config = dict(
    num_hidden_layers=9,
    hidden_size=320,
    num_attention_heads=5,
    num_key_value_heads=5,
    head_dim=64,
    intermediate_size=960,
    vocab_size=8192,
    hidden_act='swiglu',
    norm='layernorm',
    norm_place='pre',
    norm_eps=1e-05,
    positions='rope',
    rope_theta=3890.0,
    rope_fraction=1.0,
    qk_norm=False,
    attn_scale=0.125,
    bias='none',
    tie_word_embeddings=False,
    parallel_block=False,
    init='uniform',
    init_std_qkv=0.0324,
    init_std_o=0.00764,
    init_std_up=0.0324,
    init_std_down=0.00441,
    optimizer='muon_variant',
    learning_rate=0.00128,
    lr_mult_o=0.754,
    lr_mult_down=0.7,
    beta1=0.9,
    lr_head=0.00782,
    max_grad_norm=1.0,
    warmup_steps=200,
    schedule='wsd',
    decay_fraction=0.88,
    decay_shape='linear',
    final_lr_fraction=0.1,
    batch_tokens=65536,
    max_seq_len=2048,
    doc_mask=True,
    train_tokens=808800000,
    max_steps=12342,
    dataset='wikipedia_en',
)
MLP neurons of a small language model. Each row is named by its layer, matrix (gate and up: input weights) and neuron, and shows model dimensions 176-271. Each number is 128 + 24 x the weight over its row's rms, rounded and kept within 0 to 255. Numbers have three digits each. A neuron's up and down rows have the sign that makes its largest values positive.
Before each neuron's rows, "fires on" lists the tokens most often at its 100 highest values on Wikipedia text that the model never trained on; "fires after" lists the tokens most often just before its 100 highest values on Wikipedia text that the model never trained on.

fires on: "5", "4", "3", "0", "6", "7"
fires after: "9", "8", "5"
L5.gate242:145137152149138064083121078141121109128159146141128115142135100137127140114152147125124160121125093138147072138174149134131148125073114143127108088147133136113141127158124158131113118123148087118111110130132160120174115056124154124138165143090122129146161144103104108089131131122141154136
L5.up242:150124078119136126059140139146140124128120112107174194181131135141137158128094134130086136158126107118124166086122128112142153152138109122150136132136129129153184162142154153086140120133186134119104123122139142138113134176099120112162135132121075108167133150140107146151091166137122134134

fires on: "2", "0", "9", ",", "6"
fires after: "0", "2", "1", " ", "9", "."
L6.gate620:143149129155116100113122148161141125120121109138128145117173129137143100112169080130129102141099101117130129140098124163115096113126152115182110087129144076134119137155150116059145142094141045151172149105152131117129110135149112120136124138139137127152090096053128115085094132120182143092
L6.up620:160111118143147108099119095114136135150153114163147129103108136101133123137135122075100136109080089087063142085107115123132076128127114137116131120151131134138151124101206128112149148103125149137143127129115165152117117101162129140093108107138089121139123147177130097111122137119153141109

fires on: "7", "3", "6", ".", "4", "8"
fires after: " ", "\n", "|"
L6.gate317:103143129107113117137126121161145115120149143132167157111158154125103057110116147127092108153131094155122131085091106131110162153162119136127062154176113121117109149112129118170138145101090134139126108164136117105142121127149142120142104149153129107094184156112113155088089125107107100079
L6.up317:127168093151141145159103151158134132128078151113075157136152142148122134118116136102123108117103141177119118136096104131153087114127161159107082116161137121151117115127118145085165114124132121119118147127141138095137140158143142142137091090098131089128169117143090089115153118125088124105

fires on: "4", "3", " the", "5"
fires after: "9", " of", "2", "1", "7", " "
L5.gate769:149080165130132138122111124144116138091124106125107097151136139118160163116140147125113109107140132133163094107128143116122099143115143112151115135110093098147105156077135144139111125143086132194127082115156134092095137149146069148138110136141142125100167122137156144080126149120110148182
L5.up769:105164119168080146151177135140136124103098133153135108122149133120133109105112137114116146123094156130125117137096134106120172091146107148127109087147113130129175094136128137125123108134135125141145165161115117103127120079090196111187111149113090164158126115132115126102127121140127123125

fires on: "\n", "==", " =="
fires after: " =", "s", "."
L5.gate933:121124098111076137132113080147117143117142117136097177112087136131125133176129113153161148104120152164123128116122105139127117140203102170113130110139104097126146136177110098127133101164107105105136110112108099170106152118122119118113148114110135148124129152101113138145096138133168094098
L5.up933:102094115152080069141131101147138132110117131131163151123117127119152090178105122159136169129105153135087125126141165128139107119162111141092123145120136134131166116169141173134119098135127110079133121130155144159116131109108099128081143124130161175127132113149119112149131143106132102121

fires on: "0", "9", " de", "e"
fires after: "2", "1", " "
L6.gate241:114088155099113145145139126127106149165153143130143128122143113137122104146131101148140132153139134148132107122116094144135158136093123127130119096139175128150142127123063106105164151109188147113072151121180135125112153185144087140136127117121117096097087132125076118154090128104109114132
L6.up241:100126135069098126155154142089135138154131115127172124158147133130125130159108137163113114101138147153120106139130122127093147118135084175087121113170144099135124143128099123122132165121144170130160127121128150127144114147128070160119106195124090153136125117179175099106130157125081137100

fires on: "\n", "=="
fires after: ".", "===", ".\"", "\"."
L5.gate0:138168143081151071090143134101138159092118114121160139120114118102141142136117131145151209111101105147135121103162091118120150157144130104090120164117102118115147143104094154136148127127095154148117088125140108151080130105127148147149121161108129156147168159142172126119094103181093119138
L5.up0:140142118113112098094119120131147136136112065110152162133134114131103124161103097131094181121100152157171151123139100134114159138177149117062149124102075128133150154104098158108159155095097135145120097146144058143103100104123151162130120176089123178156120130135122141109103091143151113125

fires on: "0", " L", " |", "1", "4", "3"
fires after: " ", " |", "1", "0", "–"
L6.gate255:099148192103117158169131115150134129160140146133172170150176155157142147137098126133128171129096110140148123118157154182118115135145133153120147145155079140124108136133088102138164058176107126181145142170129109156123149107125122180123177166144134153141092119127116156111151158097134108145
L6.up255:136143129126139133198119111121169140088134121164131134138111086184125159181086097134106158137105102133129104148134137112129141137118163161120103176137105082108154132140134099143157159148140125105109124130081131128149112132101102087119107130135121118111133161135139100138165131132140158096

fires on: "\n"
fires after: ".", ".\"", "\"."
L5.gate428:156088123142146142161116101112131162102210168100120166142108109128119070114113136145159184115122112137097153139139139166120115106165132126072124099147123113108119174133129078104114141097154136122150103128114165110114124127118144071117139144097098123152130139126112127140113099151125079148
L5.up428:159120077123122126112122085144129149118157119113089168158176156109140121188123110109131153112064119128173134138145128143107128124162126134103125148109144133141134120137135127097150163128138118131147149131118092124124118119101125133144112128087098124098149192176094126109133136109112106174

fires on: "3", "2", "|", " W"
fires after: " ", "\n", " |", ","
L5.gate227:141148140122087141118067123120110140155170108067126138132138123164172152131135134126138082128111120124125130137140103145171124118136121146134138108121125110150109157121124147106142147132134140082188119108143179117129151136111136152125090161122120098122141108088143130139145164114101131140
L5.up227:131099102151140152114134125171092156125124137071111139097114168146138153153110154154094081148109124110108120134108107130128098122112127182164107124109128113104064166159114167159135093160125126099140135106147092112130118107129147120155127128129146149098136096140120115127141116130079121166

fires on: "\n"
fires after: ".", ".\"", "\"."
L5.gate526:127113116122100158147133124148116131142171086176135122131092143133159111148171128127147160094112119144148088156136101092087135148140113122140110142141130105133137129148111109127138128139119122139149051145144128140135199121091153104128113092091162174127144138117118144153110123153116113145
L5.up526:122101098132097150125108107150115142151140103166145142136105131134156116169169107107161133048123087133163163150142143118092104138149107122143110143105106119101134167159119121142142150119139135127124079121151153144129152115114109106146111110116153172124134137103126195107112126128135122132

fires on: "6", " to", "w", "7", "5", "8"
fires after: " ", "qu"
L5.gate416:092126156098127128097114107125111136123099167164104130164091104106152112124147158110126161111156131131185085118126154118093105133115146134139123153149090148083116112167111111116148104097138110140092127098133134105127115124095157112123132120119126133093156146149125124113127150131148112111
L5.up416:127129079099080138128109088077124064093105135138125143132095121076154116131137165128119081071114151124125112148147132179113123147123134150123168118142122120128111127162117133145131111127100114123108134114156113118151104162141140127077109125121143148112126168147134100121159108117139132113

fires on: "1", "0", " the", "5", "7", "4"
fires after: "0", "9", " in", "5", "7", "'"
L5.gate938:123142127113104106129140128117087148082169124129153139178139156102146139102130090105116132083155130137146070161154083125151164213177125130153151112125141151199082149117107174091133094109091129142130105114091125095122122136116125162122151103120147138129118117143117082145175106128134111127
L5.up938:106122097128109152129170198106088102155114150156157135098141122100125120103116132149118124205164115127131081132161118129103196120132128113122147091107079133121113112160136107113099130118142151096114074125133124113115142097170141080119104091127103146153145143132148156112116112123152151122

fires on: "1", "9", "8", " "
fires after: "1", " ", " to", "–"
L5.gate262:156146112188088102141156156146134122154120129156119108128150119114101086116118132100157139115097113144101122109157110114075119096103128122108171132119132112091170104125110145135179129123157108138132170151123118111161172150119077140127140076111135157081161157089096111181122153146136117137
L5.up262:131166112136078089107129115086122153127153170135153125118084170141114090091143105101104137151118141090124147159151131111106144134125111150160140129102123143118173106075106120122131108147110106172110105149130104116141139132130153151107136161170132161137127138115154109168120101134178175130

fires on: "5", "4", "6", "2", "3", "1"
fires after: "."
L6.gate503:134099183117152155132108139150160132154134127138135151128109137130081132130116121139088155096129120098119081127114123135147080095124148135099122110145162153121127104164147146144164146138107107113142105141090153145137144131116131112145122144120109123126198114130135142075132143123142123174
L6.up503:141148131153118119142160117147109134161081078127149132113150145110129096167113132104138159136120133127113153106116079127124153136119120115123130126168160086118120173126161134132071152151112130152097101090163145131112115111102130134130160170144117151106149131145109130126143126133115095174

fires on: "0", "9", ",", "7", "2"
fires after: "2", "1", " ", "0", "3"
L6.gate333:130149099124130099117121125110151165113172120156109147166126097186094108092125128172130112167145128151080151118104082117125137114139112107093116132136149119114150113162126145131105127164099146133153118135151113174120126170159159141154117136105093120104116159136143128135102165110150160131
L6.up333:147141117144129141123130170128144183131123111125149156072107121103191117067113091112128089075127156158128117171092153113112159117120122110124114101068120093165132113092099100101096147130126142149142105121131164141140119159134102083128083112118091141159079111159113129107105106080124141176

fires on: "1", "2", "4", "5", "3"
fires after: " ", "8", "4", "5", "6"
L6.gate617:192110104162129153149155139137116115151131130123146172168130101176121118120105150134126101141195149105119126210149109070134137103093115106134156133153132132122134160090131141125148142120119090149122136106105148121093138157142080133102137112116090109156108146119109131136115115125127151148
L6.up617:139120098142141129145098142121176132118126128124124120096128116118146124120145124134096139158116178133123146144172149143170150132096108134168155125174086121150135121086157129101112129128121151089099086154103142123128110094143106120099110113108103133116123170093127124128103119074130169079

fires on: "9", "0", "\n", " |", "4", "8"
fires after: "1", "2", "\n", " (", " "
L5.gate449:146029123116148128138119118124112162118109081137181107140132113096164124163111124137136117145101140142155131120144090119156115081115124104151082171101155110147107133113109112175111102103166176140145114082122120114129132103115098098137098176079088158140128131134141123117094110110135140121
L5.up449:133089117079126117133154120123106130139159118140173165143148161184123089136075108143105139122117162115116097132177181118111134091128149168126153146087147124156158114160156109153151125072149136095094118110112153104147101121109119144175122144126108124111152166162118137106117090123169139125

fires on: "9", "0", "8", "1"
fires after: "1", "2", " "
L5.gate770:118105097089123147113106093116149163094129146138125074124126121175137117083121174177108123123110143162163093150099161146142102137120148135099108141150147121109141144119161106130111143077126129115132122076122157155146156145183171142168112115129109165119163134084114112118132152104131126137
L5.up770:145110133178097121152160142151137146125160124145164145123123155125146087151096116100096111167087132134122144127111138101116168139113154084139183145155090152130141112153134141132120130146135151136074158127138115068134052156113108145147130180067109107152136128152152110166071135111094109127

fires on: "2", "1", " by", "-"
fires after: " ", "1"
L5.gate626:157105168100110115152125143122129139134138100184095127147064174125119108141144181127167140086134115138123136118126116135109125105121145102150097113094133123131070152140120109132128112133120114115115166118123177165113100096123094129095119102135140117144114134094114142115155121109149121081
L5.up626:130116095134121173134117139122149120165107111132130118153169149135124098137156121133121118119115130131131154183124116111120145130125130109137151116117133177148106130100137119101155120071123121132146106130110148127134159120135110123144126136127111112144126115119160092139120066162143182180

fires on: "0", "9", "1", "7", "2", "6"
fires after: "1", "2", " "
L5.gate272:068142169135111161116113127143096103145150158124179100122088157097109077117133141147151102105086122147127133110093060161119090118073114090133129129131144128134130170119091124129113117141134130151114137101149120138149161154140137172132173169097128129145114142139101104167121156129176106141
L5.up272:163130128093164150099116174062105153129127163135138173107090116137147136098125136140130153168150135139112120143101098076088128144137153113096143120117136120126118128109132118132116142130151140112144153153112114125208130136088169096131086135164112132096134129138159131125132077134104147166

fires on: "2", "1", "0", "re", " In", "form"
fires after: " ", "2", "|", " In"
L5.gate22:136135109089097092124109133104170128158113154091134113143146120171117093083143123109078131188107113126127164119113097105154093125109127092146145143135130110099125221121151123102202140107161092171138160112124154103135145111125108159119155133144162154101150130132138076132153136162097147188
L5.up22:170139155093087138128132123069127138130095151154138119143099137103103136107130196147143143103146122149118109111100097073098201142146131168113107171096096143080103172109153187121127086122102134137118129144123150109130113113136155109125124116151124153093161148141112134142102091132114159128

fires on: "\n", " —", "9", "7", "1", " "
fires after: ".", " |", " ", "1", "2"
L5.gate283:100110079128174109112149133145130129133125128158121145147124161150112116132179135120124129124139150161128170107132081123144147073127163185091155176119130131104148126139089134080114114131130164118156082160157121107165103155136111137113138151117110142112139128152138115118163125135066136172
L5.up283:147126076063130101111133136163113160128141143077196094111139188123122134116112077107142131134098133133149145138094149118138100142130133097161156113135152111136151178125167146129131144092113112118149095124115151135143105085110158150139169135117134131117139153142160130128101115114120140138

fires on: "9", "1", "2", "0", "4", "6"
fires after: ".", "1", "2", "9", "3", "7"
L6.gate714:078102110100159140118131132113135148127137175072113156132099121139098159144145166134084200120104127121128139146148118133139133135155111113142158135138151117143158120145143085139140140121121150176130135141086145176133097107136158108151148112152108079140076125094120115091129109126164099166
L6.up714:140110152095137112122112083098125162125142146096149104115124140143127130109134130127134161143112159137143119107131134141104130122131133144112108119101137130101135131157064125141147117184106143121106126147065139126095156142119122130130162180157157097142123130178139088072114144134135109154

fires on: " who", " also", ",", " had", " have", " having"
fires after: ",", " who", " He", " has", " to"
L6.gate285:152101135088133118125098151179135109155178143139160121162108131068119205183170094137129110098108151140118174147131129144148127141132116104145125138139095120187144121152126152163136130133133125103137164094138095118145097154140150121159117143153125105135128095137159127154131132120157142122
L6.up285:131129147115170125112125128146147141094145064135144151118119145185158095142135109150099107144165141137083120125152129194144125131121186126139130133107159141150132139117107127120129141153107124113132165186155142138156137144129099097131148135153094156159149116166099135127120102098136113128

fires on: "2", "1", "5", "9", "4", " ("
fires after: " ", ":", " /", "1", "3", "."
L6.gate688:103153164141135157120114140131135123192094127102139128107116141109142108136163124130112147170092121101123138127173121140103172109104105145132155138139129113145141098118083095160177122148166092176183150120117135113123100135149110106161155128088144161132093133116115173111132140156149123144
L6.up688:109128104101117119136090085092097140118124158123105135117127119137093119125081097111138166140124144155119119155157098150151151079070122123075131156135105100122148121089140120180110169154056157102087095135132173114081184121106139100099105145104101141094092107111127144135151098129183128167

fires on: "2", "3", "4", "5", "0"
fires after: " ", "1"
L6.gate35:131108146131117152123158186100153115153162149140105133132142136180145118153152121067114106137118156107144035105130098140145156136085149126177101165127143153102158152189124118152141159130121123089119157138195109087110128127111109144121136103149090144146117118105129097138117089126145140089
L6.up35:108160145156146136136130089149142095164122195118120133092135106110107109149121132106118099118163126157135138145135126144149122101115113185123129109108172132116150102148152176158121143103149152125150109083160158145116142167139089134158133113140086153178151122179150111104114120132105182108

fires on: "1", "2", "t", "8", "9", "7"
fires after: " ", "2"
L6.gate393:137108083139152111155109101070173085155108129124154141125152155136126106128133164150113108119120089128130101053135132152114134102097098160128124170090123108084144128142136071121120113100155089171071171126102113146116083118138132121138163137099134139166114141117152109149152127100110117148
L6.up393:132128146099131126125142134132131124093141125118121173187140099131127135095119154077099090114173121103116092152128183147176142104088105122158162138138116151118114124132104147137151096137112160103148132111113145156138071156151143130083110134144130149092109143156142104127168095097148109157

fires on: "3", "4", "2", "1", "0", "5"
fires after: "1", " ", "2", "3", "0", "4"
L5.gate517:118131102104172132135135133159105118106169151153109111111129127148131146164145153134132160125077215133122100151105134089166124063102182177119079169128121168113163093142162169142153131150142154137139092148166096066098134106121142112157130116146085105117116151123086145109174137117086132132
L5.up517:144127122119100176107097087140107112107109123111111138118157124128141136203156166184114100151127144152107103132109140120098132150120122137136129122113072094109146099161128096122148117121161123118134144114111091119143098123133137122134128120137137123126074129109128140124182105123122145106

fires on: "4", "3", "5", "7", "6", "8"
fires after: " ", "1", "\n", "6", "2", "3"
L5.gate861:101116113138136116143099125161153119128118119090125129131160108137115142177096155156142143150118109130164131099125119117175135155134140078128106206110074074166119173161084115107136129127122136141106135114135114085142138123141137153127128150098117100089129137136104109132141122126086133116
L5.up861:148151099122110155125103139179105120167121145083107152083117088136121142187125120120136127107145150145091133162140113134193156136124112124140145133160073149156090113093137100145121100153123115119126103106149134105143107105113117113193125180112102083137142121129113159117127192075145117165

fires on: "0", "3", "2", "4", "1", "6"
fires after: "1", " ", "2", "3", " ("
L6.gate126:117141149164099138128137109121080108158107155172122107088133117089122116095122052118094123146142095074146148137085100110157186124109113127154072123159125107137113157092073146118140076148139121100129157108159155084133136174122148120144138160167140127146096141104112114128101119122168117151
L6.up126:112142120119099157112145151135118132137160145138150123137108154155113126149110139100119148145123091146149139142129074098155173089086149123120091103137138134159135145161081132155125148115143149121110120139115123124112115114124108140123104137108078168146129103055067135137129132152157104104

fires on: "|", " \"", "-", "=", "'"
fires after: "\n", ".", "|", "n"
L5.gate365:135080112102158129133091144124087165121135151097141126147141121109096155137159114136133112074086147107164117162122099139144122173127089112156104093111136085094114127157114164151145093110121067124108146149111121165099146129116121119152142136094090160111125185134132145153152132138153118124
L5.up365:125133142147154129168139127090109149140129155099126108185114115158110159146151125155115124094092162120141112145109159107163124127098107143170118140128142152095153096130108128113121101145139103146100147117112146155148145067079119066112149137100138139114127120140140116153132115115088119130

fires on: "6", "5", "3", "4", "2", "8"
fires after: " ", "1", "2", "3", "5"
L6.gate64:129130114114138148132110108134116119130153157142144126082144100138113145182105146103123122134124145153153117144105088133146130124106110154137136156167105143167154133133128151144164131114159105138128099119155111089074127134151093141093174134162074166135127133112165109168126091096161085137
L6.up64:120109119114139117186131147126184131136131114130142128108107123125096145131125168121114130140131099146097129130149110107163148110102105156156131064116120136113137082119166120081158128106153133122135108107120172131140115144063143152124126110136133159124155172127136113154114096116135164105

fires on: " in", " as", " at", " on", ","
fires after: " and", ",", " to", " who", " for", " an"
L5.gate209:118141125113130111149147131101147040144142133115130150106082092120122144169175149100117110097105101110140117132159109129167139096147110125154137110116186119145122073112098112117121084112160102124162140141073128169137155150138121159155123147141147128157162108171161060092118150158138155123
L5.up209:182128123075158112143157153127111141116125124190119121122112129161166080141142169116115116122158120133137123121068107148166095098124107100154124138118167077072096113120158114116125091086141166136115145179089151113183134153140111133135130165137112141138125125149161125155131166121124125088

fires on: "1", "9", "2", "7", "8", "3"
fires after: " ", ".", "-"
L6.gate832:130126129163141133127042130136155131168123133128126152114145124144129142167136117106072094096147102116130131178110113134126154143122175147140140128106124094159140101138100079148117140083119122102173093127133101154151155123120140120105115108157132166148137140130122103153137102083140109097
L6.up832:093109139090149099146124144142169157159135128095150123117130142173149121132062121087152169177161085133147137142145115090120127119150122138094078138118079118140106180109112141159137113132134175127119140132117121048149129149106128141121131126141148134138090073135146113120099122099106160128

fires on: "0", "\n", "2", " =="
fires after: "2", " =", " "
L5.gate483:105108152133123090128143118111127144118162142112135134140172097128156123114133128113122125174150090119132134115119130126160131135098117147169105135127158086096125151154122150080146172122128107130101130147132131166126118131148114162092129085108122148171130123120131087120174125090157111139
L5.up483:098139086130119105124142118144131133133162162120174154119138148126113175143105140117174139131178144158144117127069123066161098147132124105130136145123138168067091121116120175114128116103176148118134103136117153108160118120152157096121128137145095105124115155107110133089143135101140157132

fires on: "\n", " |"
fires after: " |", "---|---|---|---|", " —", "|---|---|---|", "1", " Pts"
L5.gate538:181187139089112145148125098148123155108161123117103122192124150128131121105143176157140105098125071157083132160142135142133112151149102134135159121161158128120158127092132132132113125130108145110157112098133136113140105131121125111130097125122127168152101127118126145134173115114164128115
L5.up538:138114135114164114133152124101127102126141118159133087131077145111166159128109128095170166121133122127158110123125170129161104113123102124136121135153119152146145113136119106168123127116169164104105153145131151091037121171119134127132120204136112136149140077155139124074143125120120117165

fires on: "0", "1", "9", "2", "l"
fires after: "0", "9", " U", "1", "U"
L6.gate752:157099139119132147133142163095118193202154158130172135113122161117163104138135129110094145111109107107166133086136123174115137101151129134154145137154127144115082171130097099124116105110127145151143126112151151143085125118120116157139143134192139167115121157123112110164136111138130107182
L6.up752:156149194134108134130138160186106136140160140126121117127123113149127111087122079105095166153109114128149107146102155112132137113112091124120107112127113137108119109125125146134105115163128165104120118138124151098096117139104143133179156153096100155133120116128119088083120139079069129127

fires on: "1", "2", " "
fires after: " ", "On", " On", " August"
L5.gate737:161078116144139139125134108116121113106153093174098107155149162138167134131121173145136113134155146065153186133100108140132120097096120116136084162140137103168139117111158103140118130140106142119118096129132114159129109082086127133134126148089145138125160122134090164130107100119120120146
L5.up737:170128140152127149142111141124094143118125138152121117125108174094151158117175132178101128090121116092150143167101058163115129074104154114154137148102109123115129143134145119082140068137127131124136141149122140099167130115103074152095131145129161135159109139105119104157155147098162125151

fires on: "1", "9", "8", " "
fires after: " ", "1", "0", "."
L5.gate954:114086124100093139133114129094161180152135113174098098133133173130108091140127116126167155117107158128120137167155190098135108132136115128147099110113164138121145120098104153101132140120086169135116148152163118122114150160122133136108145128074126155159096170152130083112107125115116125139
L5.up954:108119107121121143118108133114140126125117094115130100132157151150123095109135062124139135117110159141089130123171177119116103141122117114093114133136124134125166080109112109143112121109134135108106112151136118101087164108121161134133181134139151123129110116129128094116091107140112134092

fires on: "4", "5", "6", "0", "7", "3"
fires after: " ", "2", "1"
L6.gate478:163146134090147106133174108127123095132139147159134124117086115140136123142120105145109122101086112152151146119134133088136103128114102100153113101159136143147086112141158050102143156132161106153103150098136180128123161148139175164123143162163086110156159131135132123103105113095132140150
L6.up478:130181095139116160154132122081137159147129074156115124098125142144128096102137111080158161117102123078148119150105114128125127098113093143109122095115128135087159119097118073137106120171133108112138078075143163116099127115107146125141140135121107176092121140136102183109144137131160150106

fires on: " ", "–", " ("
fires after: " |", "2", "3", "4", "0"
L6.gate56:120145154118141128140120061109147152200134099129149076113153111105170119084114093164119146110092115137129109142180105135107115126097113122108096089145071134152127115143134087099118129151151087138119150154086118119145159117139117128176134170126129138114150097100153122119136124180133109116
L6.up56:121125117133129109136132122113162138084118156151128167113122173080156133138134119098125096136124156112110150103146105176135097117134167140101163130123122161150099115128148142082148087118132151108096129127151154122130161082125125116105142130116129173171121105099136134108087082133115127159

fires on: "2", "0", "1", "6", "9"
fires after: "2", "9", "1", "0", "8"
L6.gate96:158132116125119144130074085162120078117141123117156131127129081154137136155120147133152177126163150073151120189146137168151126165142131132144108140126082143168134160116119163154133137114094129146128152150154146160143094172124101131098137129205091159126119100101102161114193118111136111165
L6.up96:126103163144106128096156135122107146106105145119141125119099145111107124118134136132130172140136159147128136171122138132128177123140102105159172099169123145138141151123121146096119115142140152135154112154157145159085142109139168171123190085140127108145186095165142144094146091097158125186

fires on: "0", "8", ".", "9", " (", "5"
fires after: "9", "1", "0", "–", "5", "8"
L5.gate823:118151086110119151088130123091104115105122118119127120097113147112121112099154139092083140113104119128099136157106118153128105127147129095102069116108130083126128145154154163088153116142162173107129144127132119121137121115131129124128126142150119150104122182097121138110129148118087131141
L5.up823:116141121112108120090095130147107100139143115121123142131136108155077124109096167150092137104104138113136110157151095153081104127143105109094086126148102127164142114154156127110132094159148130121133124126118086150169104135134146128132135138118152156085128131128121116130097169125110100112

fires on: ",", "5", "8", "6", "7", "0"
fires after: "1", "2", " ", "3", "5"
L6.gate247:137170151135122177143141118105162115110114141166112141109131123159138147180073106132148128100136128132151152104145139113157137150119147120101102115143109110172140147116121126121169122120105127117154133122157153151111187110149133132102109155144099182096151120129113130130134108117103140111
L6.up247:138113149141098124164193149113102149082157123122153131120140161133156147155155139144070102082111123083156139114125132090145133146129119096096138092165131126135159120126134150098155107137132135135091158116150123129133118167126130137146179146143085132118098095125123164149126113117154114185

fires on: "1", "9", ".", "3"
fires after: " ", "1", ".", "0", " |"
L6.gate604:111149104075126126145121087113139102137138119183156135185119119155115119147087116139122147116093165157123131110126137187122067108118109094102165122155122098185104142128134129175124113094141145122124061138132129124131105122122142121118117133156139127141097105086179134152106147115141123133
L6.up604:120143098132094107099138156123151117099125160140116115135139152101130116147103106147109180056098194076116125123122149130117114110179122100096110144117098156090133159111158120088133079107140113111111151120150118148125133118128148113113148145120127119126069126143173125110125118127103110111

fires on: "\n", "8"
fires after: " |", "---|---|---|---|"
L5.gate261:171121124094123125158080129185155098133171151126084072158102107133094091131149171144165144114165113111094132106137144150121162152101131152127146112150146138112180109132113114148087124098092116196117106124167115143083144171081088125147118136117132139148150078127150131094118144144154143119
L5.up261:123134117160099152126106126160100086157175123117121094161071124092154114129099134122146139134077120157171155132089118138136096114152120154132140167134115105155161152150152133133166069139175104120128146101124141131101117136158143097090117112108135130124150105154101079136118133141152138133

fires on: "2", "8", "3", "5", "6", "0"
fires after: "0", "9", "5", "7", "6", "3"
L6.gate921:151130080092138133180137125147122143124127135134175113118158146109181079103143126108108127121124145197099062085132092071153164128138142146126147096130119140101169125141145113098156125167146084132151111137170100102098123148141103108106049117122122153150136141095115129145099099109161166128
L6.up921:140128143116114106139064113096126115135172123092149147095086108126071156093138122150125105152140133129111125179140156124138102121096161139129133138128127135152139083081111099116104147077102138096122130150148145158148155160137089140118119094133121112140145145152127092121107126141096145134